config.yaml
n_layer: 8
d_model: 768
n_head: 6
n_kv_head: 6
head_dim: 128
d_mlp: 3072
vocab_size: 8192
activation: "tanh_gelu"
norm: "layernorm"
norm_place: "pre"
norm_eps: 1e-05
positions: "learned"
qk_norm: true
attn_scale: 0.0884
bias: "all"
tie_embeddings: true
parallel_block: false
init: "normal"
init_std_qkv: 0.0172
init_std_o: 0.0043
init_std_up: 0.0172
init_std_down: 0.0043
optimizer: "muon_variant"
lr: 0.0109
lr_mult_qkv: 0.7
lr_mult_o: 2.0
beta1: 0.95
lr_head: 0.00633
warmup_steps: 0
schedule: "wsd"
decay_fraction: 0.946
decay_shape: "linear"
final_lr_fraction: 0.1
batch_tokens: 131072
seq_len: 384
doc_mask: true
z_loss: 1e-05
train_tokens: 967400000
steps: 7381
dataset: "wikipedia_en"
MLP neurons of a small language model. Each row is named by its layer, matrix (down: output weights) and neuron, and shows model dimensions 48-143. Each number is 50 + 12 x the weight over its row's rms, rounded and kept within 0 to 99.
After each neuron's rows, "raises" lists the tokens whose logits its output raises most directly, leaving later layers aside.

L5.down2357:57 48 67 56 55 36 56 68 44 43 44 78 42 48 43 42 28 83 49 54 40 42 32 60 42 58 70 58 47 74 37 60 56 37 45 45 55 50 60 43 25 64 54 44 17 49 58 35 42 50 28 46 47 62 47 58 36 66 31 64 43 48 47 48 45 49 56 47 32 64 36 48 61 54 64 47 64 43 40 56 30 45 46 59 57 45 46 47 64 44 53 49 48 56 64 59
raises: " days", " months", " weeks", "head", " years"

L5.down2221:61 56 47 42 36 55 52 58 39 45 63 45 42 17 45 63 51 64 54 41 44 42 51 45 69 57 72 58 45 42 55 53 49 40 28 41 07 74 53 46 45 60 51 47 60 46 54 44 55 49 35 38 46 31 52 64 35 37 60 54 37 38 56 61 58 59 60 56 61 57 49 69 53 48 60 55 53 37 57 52 47 41 45 72 51 30 55 51 56 41 55 58 35 56 47 41
raises: "_", "=", " :", "H", " ="

L5.down1760:50 48 53 50 59 52 32 48 40 37 52 50 63 44 52 52 53 24 30 43 50 58 45 55 57 65 54 62 60 50 46 60 36 63 63 45 45 61 43 56 45 47 39 52 44 38 54 53 39 49 39 27 47 21 57 50 57 70 61 52 61 32 45 60 73 64 67 61 43 52 46 59 40 47 42 55 53 47 62 42 43 45 33 48 47 67 34 70 59 59 41 37 50 43 74 65
raises: "ers", "iew", "illa", "ision", "els"

L5.down2190:76 49 74 53 71 43 36 54 40 55 46 37 45 45 56 59 33 33 49 43 39 48 69 34 58 37 36 55 55 38 53 60 68 56 55 39 50 35 49 51 29 41 39 48 40 52 24 46 66 26 56 48 50 75 62 54 47 58 49 50 53 54 57 59 48 39 38 40 57 55 52 33 61 49 61 56 32 65 61 57 55 45 63 44 62 61 42 54 46 56 51 72 60 43 51 47
raises: "oni", "ini", " Italian", "ese", "ili"

L5.down1161:49 47 43 35 37 58 68 46 50 59 58 47 43 32 39 56 65 55 50 53 53 39 42 37 53 57 46 48 45 52 52 34 43 49 50 72 44 65 51 59 51 38 68 48 41 36 67 58 52 52 50 31 44 72 63 44 40 47 47 49 50 55 54 53 35 51 56 62 61 60 48 52 55 55 58 62 49 67 60 43 17 42 47 53 57 39 47 44 71 68 50 26 48 48 52 42
raises: "v", ":", "ev", "ph", " pun"

L5.down30:37 27 45 58 51 59 50 58 42 38 51 39 56 52 58 51 39 44 48 76 60 76 74 32 39 60 66 62 49 63 47 53 57 39 32 68 57 60 45 42 73 80 35 59 51 65 51 67 56 45 60 49 49 48 59 43 53 59 50 48 47 32 43 34 44 66 65 45 43 62 63 34 27 57 47 27 35 69 59 41 55 61 61 61 54 57 86 57 61 67 30 57 47 61 48 42
raises: " chart", " progress", " attract", " stay", " fall"

L5.down2571:38 53 65 45 58 27 56 47 21 43 57 54 67 23 64 50 53 54 28 49 46 44 48 68 40 56 43 58 26 63 51 41 37 52 53 55 49 61 52 64 59 69 74 67 39 31 33 58 66 78 48 43 66 57 36 45 55 42 62 45 54 44 49 72 46 53 56 52 61 60 42 54 50 33 57 47 51 39 70 58 48 36 59 43 32 42 59 76 49 65 55 53 81 62 38 40
raises: " a", " one", " an", " well", " commander"

L5.down2555:32 33 46 65 58 90 46 45 67 53 51 67 32 35 49 72 65 61 55 60 63 70 67 40 63 60 46 52 59 59 39 58 42 38 52 38 55 41 25 20 55 54 29 45 48 28 63 33 13 44 25 50 46 55 29 35 44 61 34 37 52 65 49 36 57 58 63 67 34 31 49 31 49 63 54 48 41 64 40 53 69 63 58 55 44 51 34 41 34 43 51 44 58 55 67 64
raises: " attack", " attacks", " invasion", " occup", "aval"